MLP neurons of a small language model. Each row is named by its layer, matrix (up: input weights) and neuron, and shows model dimensions 96-159. Each number is 200 + 40 x the weight over its row's rms, rounded and kept within 0 to 999.
After each neuron's rows, "fires on" lists the tokens most often at its 100 highest values on Wikipedia text that the model never trained on.

L3.up502,135,191,149,177,215,126,153,228,183,183,278,192,216,131,159,217,226,178,202,161,144,180,198,203,266,211,240,227,161,159,242,258,163,140,205,158,236,165,190,223,199,181,209,195,204,221,171,218,206,242,185,168,224,215,179,155,220,205,188,111,174,264,208,220
fires on: "n"

L8.up318,248,207,199,129,195,223,233,249,192,220,185,217,192,200,125,124,182,157,153,129,273,216,209,205,173,174,212,263,159,245,251,174,164,148,133,232,214,204,142,233,196,118,209,217,209,192,199,182,196,162,163,218,151,280,248,206,200,185,224,210,193,272,165,180
fires on: "i", "o", "h"

L3.up266,293,139,185,170,201,179,228,245,182,123,167,189,155,236,169,181,193,255,253,223,267,162,202,217,165,137,259,168,208,165,132,227,235,268,159,162,183,141,266,186,203,236,192,216,193,277,179,188,296,142,216,138,155,228,221,173,171,198,253,189,239,198,165,177
fires on: "i", ",", "t"

L4.up716,194,193,193,232,170,156,197,109,180,228,244,155,223,196,231,196,178,208,155,166,199,271,211,306,163,231,193,191,200,224,223,278,179,197,236,277,221,196,244,214,177,123,213,208,145,203,175,168,231,262,151,198,216,274,199,245,220,216,147,244,198,240,188,182
fires on: "l", "e", "f", ".", ";"

L2.up364,191,225,229,161,135,203,207,208,212,211,190,209,148,180,186,208,203,154,157,161,241,251,286,195,187,185,190,256,231,210,229,253,143,181,199,144,204,176,193,195,216,156,164,237,214,189,121,205,208,260,181,205,195,222,227,185,225,225,205,195,191,190,156,208
fires on: "o"

L4.up683,183,252,241,164,177,240,192,157,204,135,202,148,176,133,161,178,222,228,186,209,180,163,144,183,179,244,312,165,174,237,204,187,200,190,214,189,155,264,120,196,267,136,211,209,185,148,305,244,201,239,181,266,179,127,258,230,268,148,233,161,246,139,211,273
fires on: "r", "y", "h", "d", ",", "\n"

L3.up111,160,153,132,283,277,186,253,202,237,199,268,169,191,235,216,199,179,121,139,277,144,168,169,201,256,159,237,187,184,192,228,146,152,141,183,189,114,210,198,172,205,169,239,207,137,258,196,194,204,171,171,246,239,254,296,256,179,245,236,183,210,186,233,162
fires on: "n", "e"

L2.up167,260,201,186,227,184,193,137,216,209,283,209,211,142,250,125,231,230,276,187,171,283,92,228,210,180,165,204,212,163,205,254,161,204,162,231,202,271,308,197,245,205,132,178,170,198,209,175,198,225,168,196,154,183,196,259,185,229,212,223,233,232,244,194,186
fires on: "K", "M", "J"

L3.up738,182,226,237,213,252,232,184,251,180,134,128,289,196,183,181,127,256,196,174,198,165,200,214,251,246,214,263,201,139,193,180,229,241,133,214,205,147,168,156,216,204,215,142,245,198,288,200,125,198,172,225,226,235,159,175,187,136,172,249,176,230,174,153,215
fires on: ".", "u", "e", "k", "'"

L6.up461,285,153,302,142,246,242,221,207,195,201,213,254,189,199,179,182,237,178,307,234,221,208,205,231,147,201,227,211,211,198,238,189,206,248,147,238,161,159,211,226,130,236,163,263,212,257,180,126,193,249,147,211,176,221,267,245,210,243,216,197,236,217,196,198
fires on: "r", "t", "z"

L4.up692,174,217,212,194,197,204,252,151,227,186,186,184,202,178,216,167,265,287,152,185,177,214,148,213,152,267,210,162,187,253,187,188,216,215,275,237,239,198,195,162,235,100,162,183,149,203,277,197,234,266,141,151,190,160,226,151,164,198,194,163,187,231,206,167
fires on: "a", "h", "e"

L3.up489,136,189,172,94,166,239,240,137,208,157,304,236,225,225,229,189,220,221,147,228,235,127,129,218,157,133,240,217,205,206,184,207,180,239,189,212,209,162,204,173,136,216,216,146,224,265,131,143,167,224,232,219,252,169,237,195,177,218,121,198,208,176,247,178
fires on: "r", "n"

L2.up181,140,280,271,175,203,211,229,134,186,216,231,219,241,204,230,192,145,218,187,247,243,202,220,218,233,249,149,219,197,213,258,223,255,186,200,267,153,234,141,173,181,196,269,196,164,239,218,99,165,214,189,125,167,193,151,188,246,196,183,188,235,201,218,180
fires on: " ", "(", "'", "."

L3.up515,148,210,169,266,185,159,226,250,205,208,193,252,200,261,151,195,216,212,139,192,135,193,140,152,259,217,250,251,151,121,130,153,248,226,237,206,171,152,233,140,192,214,241,191,191,231,222,134,192,209,168,236,177,203,218,294,119,173,275,188,182,214,118,212
fires on: ".", "g", "l", "u"

L3.up730,259,119,175,150,203,188,249,222,185,289,118,158,270,271,140,218,211,240,176,243,142,182,195,195,203,198,139,260,237,245,199,239,253,192,184,189,150,131,247,229,130,187,240,219,191,196,221,213,181,212,192,249,228,165,156,111,200,174,261,170,192,165,181,193
fires on: "d", "o", "u", "e", "t"

L2.up169,117,201,209,159,159,225,214,195,277,177,199,201,272,220,167,193,225,276,134,172,227,216,142,228,104,259,159,182,231,138,211,203,155,178,186,270,168,185,171,170,264,212,160,252,204,258,259,182,195,246,193,223,215,213,204,171,105,150,242,213,203,163,219,187
fires on: "\n", "|"

L6.up631,280,237,216,160,198,192,130,190,185,245,177,245,211,162,208,187,209,255,222,194,268,164,214,184,170,288,171,131,248,281,226,136,155,192,201,208,99,185,192,198,104,225,215,210,263,150,198,187,174,200,194,152,116,134,248,245,231,143,176,229,273,193,247,245
fires on: "o", "u", "r", "t", "a", "i"

L8.up379,167,231,122,159,211,207,232,215,183,218,183,238,258,182,208,164,236,238,175,160,231,164,250,224,204,248,191,240,263,296,177,135,236,238,257,225,162,172,169,188,171,191,232,292,183,219,169,181,233,208,181,104,206,191,251,152,222,196,125,185,231,252,245,196
fires on: "o", "f", "g", "u", "c"

L4.up617,173,154,239,107,189,120,168,201,147,205,179,205,132,196,207,160,212,187,169,94,219,243,295,209,228,179,193,181,194,216,194,223,235,241,226,111,277,208,154,199,213,243,116,209,222,180,247,179,193,243,205,188,178,173,213,202,202,209,198,288,163,185,195,183
fires on: "o", "r", "v", "u"

L2.up176,222,292,228,247,200,218,221,136,198,174,215,193,220,218,240,193,184,197,299,194,194,224,227,198,193,223,207,243,153,276,200,243,178,138,187,178,173,166,150,155,230,216,142,217,213,198,196,143,195,190,159,169,169,174,162,284,250,186,170,172,219,159,84,238
fires on: "o"

L4.up0,217,253,176,213,168,205,179,246,204,149,267,221,191,152,203,274,212,156,337,119,220,112,206,236,162,196,202,185,190,261,233,242,199,198,233,246,180,202,248,222,157,224,191,185,223,188,194,197,138,140,200,214,193,248,223,186,165,199,188,161,182,209,253,203
fires on: "t", "l", "r", "b", "s"

L2.up213,158,129,254,260,125,162,233,163,197,146,194,140,181,193,211,212,233,219,146,211,171,185,191,167,191,246,196,163,215,204,168,276,213,181,172,236,196,219,200,217,241,235,245,229,202,234,253,219,228,172,262,226,138,127,222,158,126,160,279,197,195,132,186,160
fires on: "n", ":", "\n", "r"

L2.up61,206,168,126,190,226,188,256,241,203,224,172,162,150,204,207,158,210,166,174,189,183,197,106,200,166,271,258,138,168,168,235,151,130,200,183,270,162,266,208,116,271,196,169,230,231,247,195,167,186,207,219,249,238,291,240,208,133,189,186,159,254,202,230,201
fires on: "g", "\n", "•", "7", "9", "6"

L4.up603,170,185,227,159,162,218,176,233,158,177,262,240,229,226,251,200,209,158,147,282,137,195,227,176,212,202,167,221,173,167,227,159,211,206,159,150,169,157,184,267,140,225,226,217,192,233,148,88,188,247,187,186,197,239,249,194,133,225,208,189,213,261,217,247
fires on: "r", "l", "c", "n", "i"

L4.up19,223,159,124,156,269,183,260,232,196,147,187,199,203,208,135,106,182,194,215,194,108,267,170,216,280,211,219,192,173,179,246,246,160,233,169,190,215,134,228,212,177,203,208,111,159,210,202,167,141,187,284,224,253,166,274,158,195,257,215,212,237,165,227,173
fires on: "u", "o", "l", "'", "i"

L2.up366,232,230,132,156,206,254,200,136,209,162,268,212,142,234,148,171,258,237,237,183,149,129,148,219,186,174,249,223,136,197,157,236,219,218,236,172,231,217,241,160,170,217,112,219,202,192,151,191,308,191,133,236,226,276,137,236,236,174,142,191,217,161,216,198
fires on: ":", "T", "D", "\n"

L3.up325,231,102,181,263,191,208,284,279,234,230,191,168,215,226,138,165,173,186,197,288,123,234,203,241,198,199,214,208,159,136,242,194,173,223,171,208,182,163,225,245,164,151,252,168,135,248,241,167,164,183,186,207,217,130,211,227,204,216,268,157,190,197,209,192
fires on: "i", "e"

L4.up126,133,277,191,182,155,250,160,199,192,214,148,198,224,210,183,157,263,213,249,171,215,239,232,247,242,229,216,276,184,245,201,283,208,180,94,157,189,280,214,129,212,162,181,177,186,195,207,133,233,204,184,163,164,207,180,239,213,217,225,117,180,168,175,175
fires on: "o", "r", "h"

L3.up285,195,238,249,256,190,127,129,127,170,233,230,295,203,188,198,169,205,218,197,200,188,253,88,194,232,195,152,192,261,222,124,210,204,201,211,138,211,150,184,261,247,167,237,220,244,246,197,230,211,151,234,212,243,215,286,218,191,153,189,167,156,199,256,183
fires on: "e", "r", "d", "'", "g"

L2.up606,192,252,245,166,205,255,166,146,237,178,227,199,156,188,219,254,182,190,268,132,175,242,245,219,191,226,241,171,214,170,157,188,260,230,196,156,159,228,245,203,196,192,183,175,149,191,150,251,185,185,146,210,187,203,195,195,251,85,149,202,206,194,232,195
fires on: "\n", "r", ":", "0", "]", "“"

L2.up665,143,134,189,136,224,129,195,195,186,84,205,176,249,162,206,205,172,283,228,238,201,118,210,209,153,225,135,253,163,197,196,188,216,235,211,187,208,214,174,193,173,209,217,160,203,233,235,130,120,179,190,183,165,191,202,189,155,199,188,252,272,218,260,211
fires on: "r", "o", "n", ":", "."

L6.up167,237,253,223,211,125,218,172,110,218,174,248,186,188,265,282,116,204,231,194,211,210,216,207,155,213,278,199,183,209,234,198,196,123,204,140,177,182,194,165,185,251,151,178,280,172,134,236,209,158,135,205,112,186,223,214,249,144,223,136,209,245,147,194,177
fires on: "h", "i", "m", "u", "o"

L6.up363,223,232,178,213,193,223,165,180,233,231,202,201,148,167,199,281,204,133,184,215,218,273,181,324,153,243,208,244,225,252,232,256,293,220,293,215,177,190,235,195,206,278,191,141,257,228,225,228,110,171,204,257,105,214,218,151,181,205,161,183,190,180,204,216
fires on: "i", "b", "n", "s"

L2.up515,237,265,210,236,206,196,251,130,225,183,226,190,152,222,197,234,146,179,254,194,314,201,144,236,201,240,234,210,131,179,146,189,173,177,164,233,246,201,217,177,182,213,176,233,237,185,228,165,201,62,187,181,106,177,163,245,293,205,187,143,179,230,132,267
fires on: "o"

L6.up161,197,151,208,221,218,258,198,95,171,150,162,237,214,147,159,211,249,193,145,156,124,186,181,188,230,206,160,177,241,246,209,181,223,266,227,247,192,223,229,212,211,198,167,149,125,214,197,287,200,271,243,266,180,234,214,144,167,198,189,198,232,223,228,164
fires on: "r", "t", "l", "w", "e"

L6.up542,192,145,159,218,321,170,222,193,185,145,225,188,174,154,264,205,105,246,244,125,186,275,207,227,241,223,197,225,204,247,198,214,227,221,229,190,205,281,251,154,226,194,143,247,263,206,200,133,266,233,206,196,237,176,306,201,183,157,139,189,250,125,241,218
fires on: "g", "d", "t", "r"

L8.up51,211,236,250,239,144,163,236,159,191,243,144,158,187,243,223,191,200,237,191,156,263,180,155,129,83,224,182,230,196,243,218,188,163,169,166,231,128,162,184,205,158,198,200,179,243,193,236,202,189,273,215,227,181,176,194,250,160,209,159,128,176,168,237,191
fires on: "l", "a", "|", "r", "i"

L2.up153,177,193,137,213,171,267,255,216,145,223,233,209,206,136,252,224,226,183,244,217,176,231,254,194,162,216,167,201,210,166,226,224,238,200,235,101,199,256,200,223,210,196,242,212,201,178,234,176,212,155,227,208,182,121,199,175,150,238,212,201,217,249,252,241
fires on: "\n", "n", "e"

L2.up578,192,174,201,125,174,207,226,179,196,119,198,247,243,246,261,240,148,181,272,228,252,135,171,190,223,242,153,198,240,206,203,242,126,224,203,159,207,239,209,128,173,143,233,224,220,201,197,149,185,244,217,196,210,188,236,263,170,225,195,229,222,216,215,185
fires on: "=", "n", "g", "\n", "r", "•"

L2.up173,219,200,166,144,224,251,205,204,256,129,240,168,231,160,167,236,156,215,192,242,234,183,202,199,155,227,154,137,197,233,192,210,130,198,206,184,142,170,191,220,201,245,196,169,158,219,277,249,183,312,194,194,126,210,204,212,169,162,261,244,172,120,185,137
fires on: "\n", ",", "-", "&"

L3.up60,189,146,186,166,219,205,174,199,219,203,278,186,188,245,197,149,131,156,142,226,117,155,195,243,203,189,194,137,195,114,192,210,229,219,234,204,208,148,195,247,180,154,259,191,163,216,236,157,221,216,196,186,107,215,184,254,164,299,199,183,148,158,224,217
fires on: "s", "m", "n", ".", "e"

L8.up349,209,165,175,169,228,208,220,182,79,167,204,269,237,241,258,152,269,182,255,239,195,224,247,133,209,237,193,166,241,237,135,175,206,221,186,139,101,219,136,194,133,196,212,218,280,247,203,204,172,230,216,188,190,167,260,225,208,209,163,201,170,122,221,203
fires on: "o", "d", "i", "a", "t"

L8.up425,195,266,248,215,141,153,223,193,189,166,167,190,204,178,208,208,203,226,233,171,221,186,169,203,261,203,184,192,169,206,180,207,136,239,283,114,139,189,191,250,189,235,125,186,160,169,238,220,233,191,223,185,183,245,126,179,206,212,197,218,251,217,193,165
fires on: "l", "s", "e", "t", "d"

L3.up119,166,174,316,190,253,189,157,245,200,156,254,217,200,229,210,179,161,143,237,203,261,157,196,221,154,186,156,232,235,284,184,261,160,192,207,194,155,190,223,233,213,208,138,171,240,179,182,117,153,170,217,137,159,157,195,215,197,195,197,267,195,243,236,215
fires on: "l", "e", "s", "m"

L3.up722,188,192,152,210,215,241,246,200,193,201,135,247,206,235,229,252,252,160,192,234,170,240,191,203,219,234,238,206,251,244,241,193,215,184,201,196,229,215,158,190,277,131,181,241,184,236,296,224,208,206,159,188,137,140,148,234,124,166,107,167,220,276,209,153
fires on: "o", "e", "r", "T", "b", "B"

L8.up7,211,249,194,147,204,234,203,241,228,303,202,189,165,231,146,172,157,259,164,204,194,215,220,170,204,185,255,157,211,170,188,183,219,230,249,241,252,109,144,169,196,224,145,185,140,255,185,227,235,151,107,228,258,238,238,193,224,236,102,224,191,248,237,213
fires on: "l", "u", "e", "a", "m", "s"

L3.up233,241,191,224,148,251,281,202,169,216,196,125,201,179,225,249,164,173,199,250,202,210,162,151,186,212,272,218,256,153,233,211,177,279,229,155,186,156,167,124,229,181,222,129,192,110,268,175,153,223,224,182,190,233,168,218,187,168,210,288,155,234,160,167,201
fires on: ".", "d", "t", "y"

L2.up188,198,207,243,197,218,233,271,268,167,171,188,168,227,121,291,246,215,156,214,283,187,177,225,175,200,142,175,179,117,261,197,251,209,202,279,198,158,272,154,227,261,260,222,152,151,209,209,221,190,147,198,212,241,225,189,237,202,234,177,186,244,245,251,162
fires on: "=", "e", "l", "\n", "n"

L6.up232,161,207,193,173,167,304,222,277,271,254,191,269,254,179,181,166,251,236,224,220,224,224,169,134,161,254,165,230,169,238,256,96,241,251,193,189,113,228,230,228,150,244,198,176,201,232,174,257,249,140,151,160,156,207,257,156,232,181,201,244,239,141,201,165
fires on: "a", "c", "l", "i"

L3.up739,213,272,215,271,198,251,214,229,171,213,205,276,218,193,228,129,217,267,310,186,155,240,216,229,161,204,190,140,118,232,222,191,232,179,109,168,162,181,192,190,279,175,224,230,220,213,221,245,205,179,159,268,205,183,212,189,286,208,195,171,185,232,189,265
fires on: "l", "i", "g", "r", "o", "v"

L2.up260,219,204,223,221,227,241,234,176,185,199,248,159,237,247,168,212,223,186,210,204,294,152,260,199,187,238,136,229,260,182,218,154,221,231,221,183,168,207,128,165,217,139,180,221,141,213,258,126,208,231,234,158,239,153,202,212,159,287,146,205,152,211,130,239
fires on: ".", ";", "|"

L6.up440,179,211,194,223,300,200,230,179,269,297,186,128,146,213,235,192,148,236,191,196,154,218,224,126,172,153,130,232,239,207,217,190,176,203,259,186,165,256,143,197,216,203,192,202,242,244,275,183,227,232,203,264,200,216,201,122,201,157,155,216,210,172,218,140
fires on: "s", "e", "v", "r", "d"

L3.up505,232,161,245,194,281,239,209,171,216,203,214,158,144,205,150,165,193,151,192,251,153,275,178,154,262,277,142,204,193,192,201,240,210,199,206,204,143,238,208,219,158,228,161,296,197,172,294,249,211,229,179,205,159,156,120,173,190,186,141,187,182,166,255,115
fires on: "c", "a", "n", "r", "e"

L3.up56,186,156,248,235,145,158,198,212,143,256,187,182,271,182,194,210,214,117,228,254,157,173,205,217,157,220,174,212,158,185,201,241,215,167,246,158,166,211,217,111,170,206,214,167,218,189,227,264,236,217,228,281,192,207,214,243,124,257,126,230,156,295,184,174
fires on: "l", "m", "r"

L3.up65,225,221,201,186,220,200,112,222,240,293,194,208,138,225,147,241,249,250,191,167,277,130,221,183,156,173,210,262,119,203,266,154,181,149,199,208,243,270,165,245,169,171,188,165,176,243,175,198,211,124,187,164,157,242,263,183,247,212,213,267,174,224,235,259
fires on: "U", "J", "M", "T", "P", "V"

L2.up236,185,212,268,158,223,247,205,228,282,156,160,196,222,169,157,234,262,238,181,253,222,205,191,254,167,212,243,205,193,204,174,238,246,173,189,199,201,220,158,241,214,209,169,244,190,211,210,187,250,175,264,190,254,213,244,148,160,228,261,127,212,196,186,148
fires on: "\n", "g", "(", ";"

L6.up424,196,181,233,251,278,202,175,241,226,141,289,193,255,226,223,215,299,206,197,192,173,183,197,201,271,209,244,232,163,205,225,274,178,145,228,206,265,196,181,224,214,168,251,172,155,238,174,240,223,226,201,224,196,256,254,192,132,242,208,187,155,169,286,178
fires on: "e", "n", "o"

L3.up615,197,177,147,166,215,207,212,198,186,209,244,248,204,234,214,240,251,177,138,179,127,252,151,214,238,195,202,178,168,216,172,196,227,191,224,195,155,248,187,199,251,171,231,171,269,294,255,164,251,184,190,256,194,177,211,190,143,201,243,159,165,218,202,270
fires on: "e", "l", "g", "n", "y"

L3.up194,171,181,196,240,209,169,204,184,171,171,179,207,223,279,275,131,178,194,247,174,127,208,228,232,259,267,246,152,230,116,195,241,260,212,200,169,243,168,176,96,199,194,204,201,180,201,227,181,189,165,173,258,141,231,148,212,200,141,194,159,194,215,183,225
fires on: "v", "k", "'", "e", "u", "l"

L3.up707,207,268,257,203,201,261,210,164,256,200,200,202,201,171,220,133,218,246,248,137,204,190,133,190,275,197,233,172,201,160,200,150,184,136,182,220,251,221,200,121,209,104,169,191,160,258,243,141,191,215,212,156,194,230,116,103,167,272,167,185,221,230,253,211
fires on: "l", "\n", "e", "n", "g", "7"

L8.up614,153,205,226,143,264,189,244,268,175,261,252,211,170,178,231,187,221,170,178,184,220,215,196,237,188,230,176,130,197,275,208,246,205,119,168,233,162,319,131,303,204,250,202,182,170,195,218,225,236,231,259,210,182,206,180,164,236,181,182,197,188,224,215,153
fires on: "e", "d", "v", "w", "n"

L3.up372,268,191,207,200,207,199,168,230,205,258,243,223,217,184,172,208,269,240,144,215,213,184,285,217,172,252,221,292,195,198,199,189,179,159,168,226,215,260,141,205,197,216,231,215,184,183,220,192,201,175,253,190,222,220,266,100,187,145,241,212,200,139,243,224
fires on: "T", "J", "2", "o", "F"

L4.up287,245,238,209,191,154,161,133,178,184,249,172,299,179,216,279,127,215,202,298,228,213,218,193,197,174,203,231,213,166,175,134,186,168,214,296,270,196,154,152,154,285,190,199,274,198,168,160,202,219,155,266,189,193,173,203,230,263,269,158,145,195,241,132,248
fires on: "l", "e", "u", "n", "d"

L3.up453,195,117,131,238,166,199,298,164,217,211,193,166,196,227,214,135,181,220,191,199,160,309,185,238,239,218,182,162,202,199,196,127,231,183,186,152,199,108,217,191,230,196,215,211,168,272,220,144,130,201,246,237,149,182,201,161,226,214,184,192,241,196,257,275
fires on: "l", "i", ":"

L4.up208,242,250,257,157,173,146,92,210,184,174,230,196,281,243,220,190,241,109,199,212,170,210,192,227,229,248,244,313,247,229,189,230,180,164,178,199,263,184,184,161,185,181,204,245,142,180,185,185,298,225,179,245,212,231,209,155,183,153,239,162,184,205,233,149
fires on: "d", "r", "n", "y", "2", "h"

L3.up264,203,228,261,195,192,208,139,227,206,133,199,174,248,201,228,171,190,202,293,221,210,202,179,202,246,163,166,167,215,219,91,192,153,170,219,208,163,208,186,228,272,170,119,269,191,198,193,178,184,167,213,187,182,163,192,256,211,180,204,222,287,216,221,212
fires on: "l", "r", "n", ".", "s"

L6.up225,291,169,222,180,182,233,214,204,140,232,176,243,199,117,193,243,162,205,259,255,213,160,194,184,249,243,206,214,168,265,149,205,184,162,208,266,167,167,226,222,170,183,200,203,172,232,211,264,183,183,190,201,142,244,238,207,249,243,202,248,215,193,224,183
fires on: "c", "s", "t", "p", "m", "v"

L6.up380,258,206,208,201,205,256,142,151,220,164,205,187,205,204,182,183,182,155,190,232,183,227,156,183,239,208,210,218,173,195,197,200,137,162,132,231,215,205,270,212,206,197,209,122,225,225,134,192,198,225,177,215,219,150,150,194,214,205,246,168,222,247,308,211
fires on: "r", "c", "p", "y", "t", "e"

L4.up494,140,207,224,237,211,106,172,200,110,221,153,144,220,181,204,180,234,147,235,237,224,199,197,213,185,231,155,162,186,96,234,311,197,187,236,211,177,205,231,226,201,191,183,201,220,192,243,208,204,242,200,233,145,238,223,194,175,273,227,172,124,168,127,158
fires on: "e", "u", "l", "i"

L3.up107,212,229,253,192,186,199,225,134,144,226,206,244,198,137,231,220,227,199,203,223,215,167,147,147,184,253,220,202,217,245,218,173,199,185,159,204,174,202,169,201,175,180,259,135,219,277,136,209,150,215,199,213,262,216,233,270,183,215,178,140,214,238,296,156
fires on: "v", "e", "u", "b", "h", "r"

L2.up329,221,279,202,274,238,204,258,186,245,187,150,260,249,235,236,148,169,175,202,191,160,232,215,244,147,175,183,175,196,236,229,259,203,137,242,193,167,193,201,194,199,217,183,166,261,218,151,187,233,213,127,177,183,180,215,254,166,187,226,177,225,174,119,153
fires on: "o"

L8.up573,181,265,154,254,219,250,129,238,199,220,188,226,257,231,209,198,229,194,281,179,196,177,230,180,196,211,179,217,136,225,164,248,186,203,234,252,170,222,160,191,216,217,212,209,196,205,146,143,183,216,223,204,211,202,143,202,217,261,143,247,210,187,252,199
fires on: "e", "l", "t", "n"

L8.up563,202,173,176,187,247,166,154,264,259,183,112,194,198,216,196,193,186,207,240,243,281,226,254,320,240,240,237,173,155,263,171,217,172,246,246,248,230,195,225,191,222,252,238,162,154,106,129,264,227,156,225,263,215,286,186,250,184,161,177,163,202,149,260,160
fires on: "e", "d", "l", "g", ":"

L8.up255,131,212,179,184,225,240,89,232,220,227,172,211,189,230,201,175,228,159,293,191,265,339,221,217,190,138,223,194,224,186,195,242,156,223,214,249,233,227,216,169,235,208,285,221,162,169,238,166,260,167,208,222,238,223,174,168,278,192,189,174,156,193,152,229
fires on: "l", "o", "g", "d", "p"

L2.up632,160,183,204,202,162,203,189,205,188,141,205,157,299,135,284,201,214,136,254,203,137,300,196,208,205,207,162,156,187,123,184,197,189,223,230,235,155,266,104,188,249,211,183,176,152,239,253,188,161,175,184,308,168,174,154,216,219,276,227,213,291,250,190,184
fires on: "n", "=", "a", "l"

L3.up432,271,138,229,257,174,151,200,268,230,196,161,194,202,192,201,180,187,158,227,270,161,231,226,188,209,251,264,138,210,162,152,172,140,197,219,234,250,225,190,244,260,229,173,208,236,149,124,166,234,192,202,214,86,195,175,206,194,182,223,204,187,157,258,185
fires on: "9", "e", "l"

L6.up699,232,211,175,171,157,201,179,188,128,184,169,254,122,170,147,243,234,280,159,291,168,183,268,199,205,248,189,205,202,262,221,169,161,225,230,289,185,178,106,247,153,219,234,237,203,231,216,221,192,151,236,220,185,237,259,204,210,186,187,211,253,191,188,168
fires on: "i", "p", "0", "u", "l"

L2.up1,252,211,226,159,186,187,194,204,227,240,236,168,211,149,245,177,236,195,221,189,136,162,257,235,240,167,261,176,160,167,217,211,225,182,251,179,228,226,117,225,200,200,229,136,200,213,168,213,249,190,96,224,186,152,108,167,222,192,211,149,293,220,264,180
fires on: "=", "(", " ", "n", "\n", ":"

L3.up550,160,267,279,221,194,190,163,203,223,269,193,201,242,125,206,232,180,167,190,164,201,153,203,163,238,178,182,163,191,219,131,217,180,191,270,258,171,185,137,182,197,187,150,192,204,258,190,238,184,152,201,225,219,221,242,201,194,219,216,192,212,186,256,104
fires on: "r", "m", "7", "0", "e", "C"

L2.up285,177,231,252,230,238,139,231,187,226,218,207,203,195,179,185,173,242,208,160,172,279,110,203,141,211,253,265,242,150,216,320,119,225,269,188,196,211,167,181,201,148,233,183,238,168,267,229,232,181,181,190,189,209,225,219,187,155,255,198,169,204,189,107,239
fires on: "."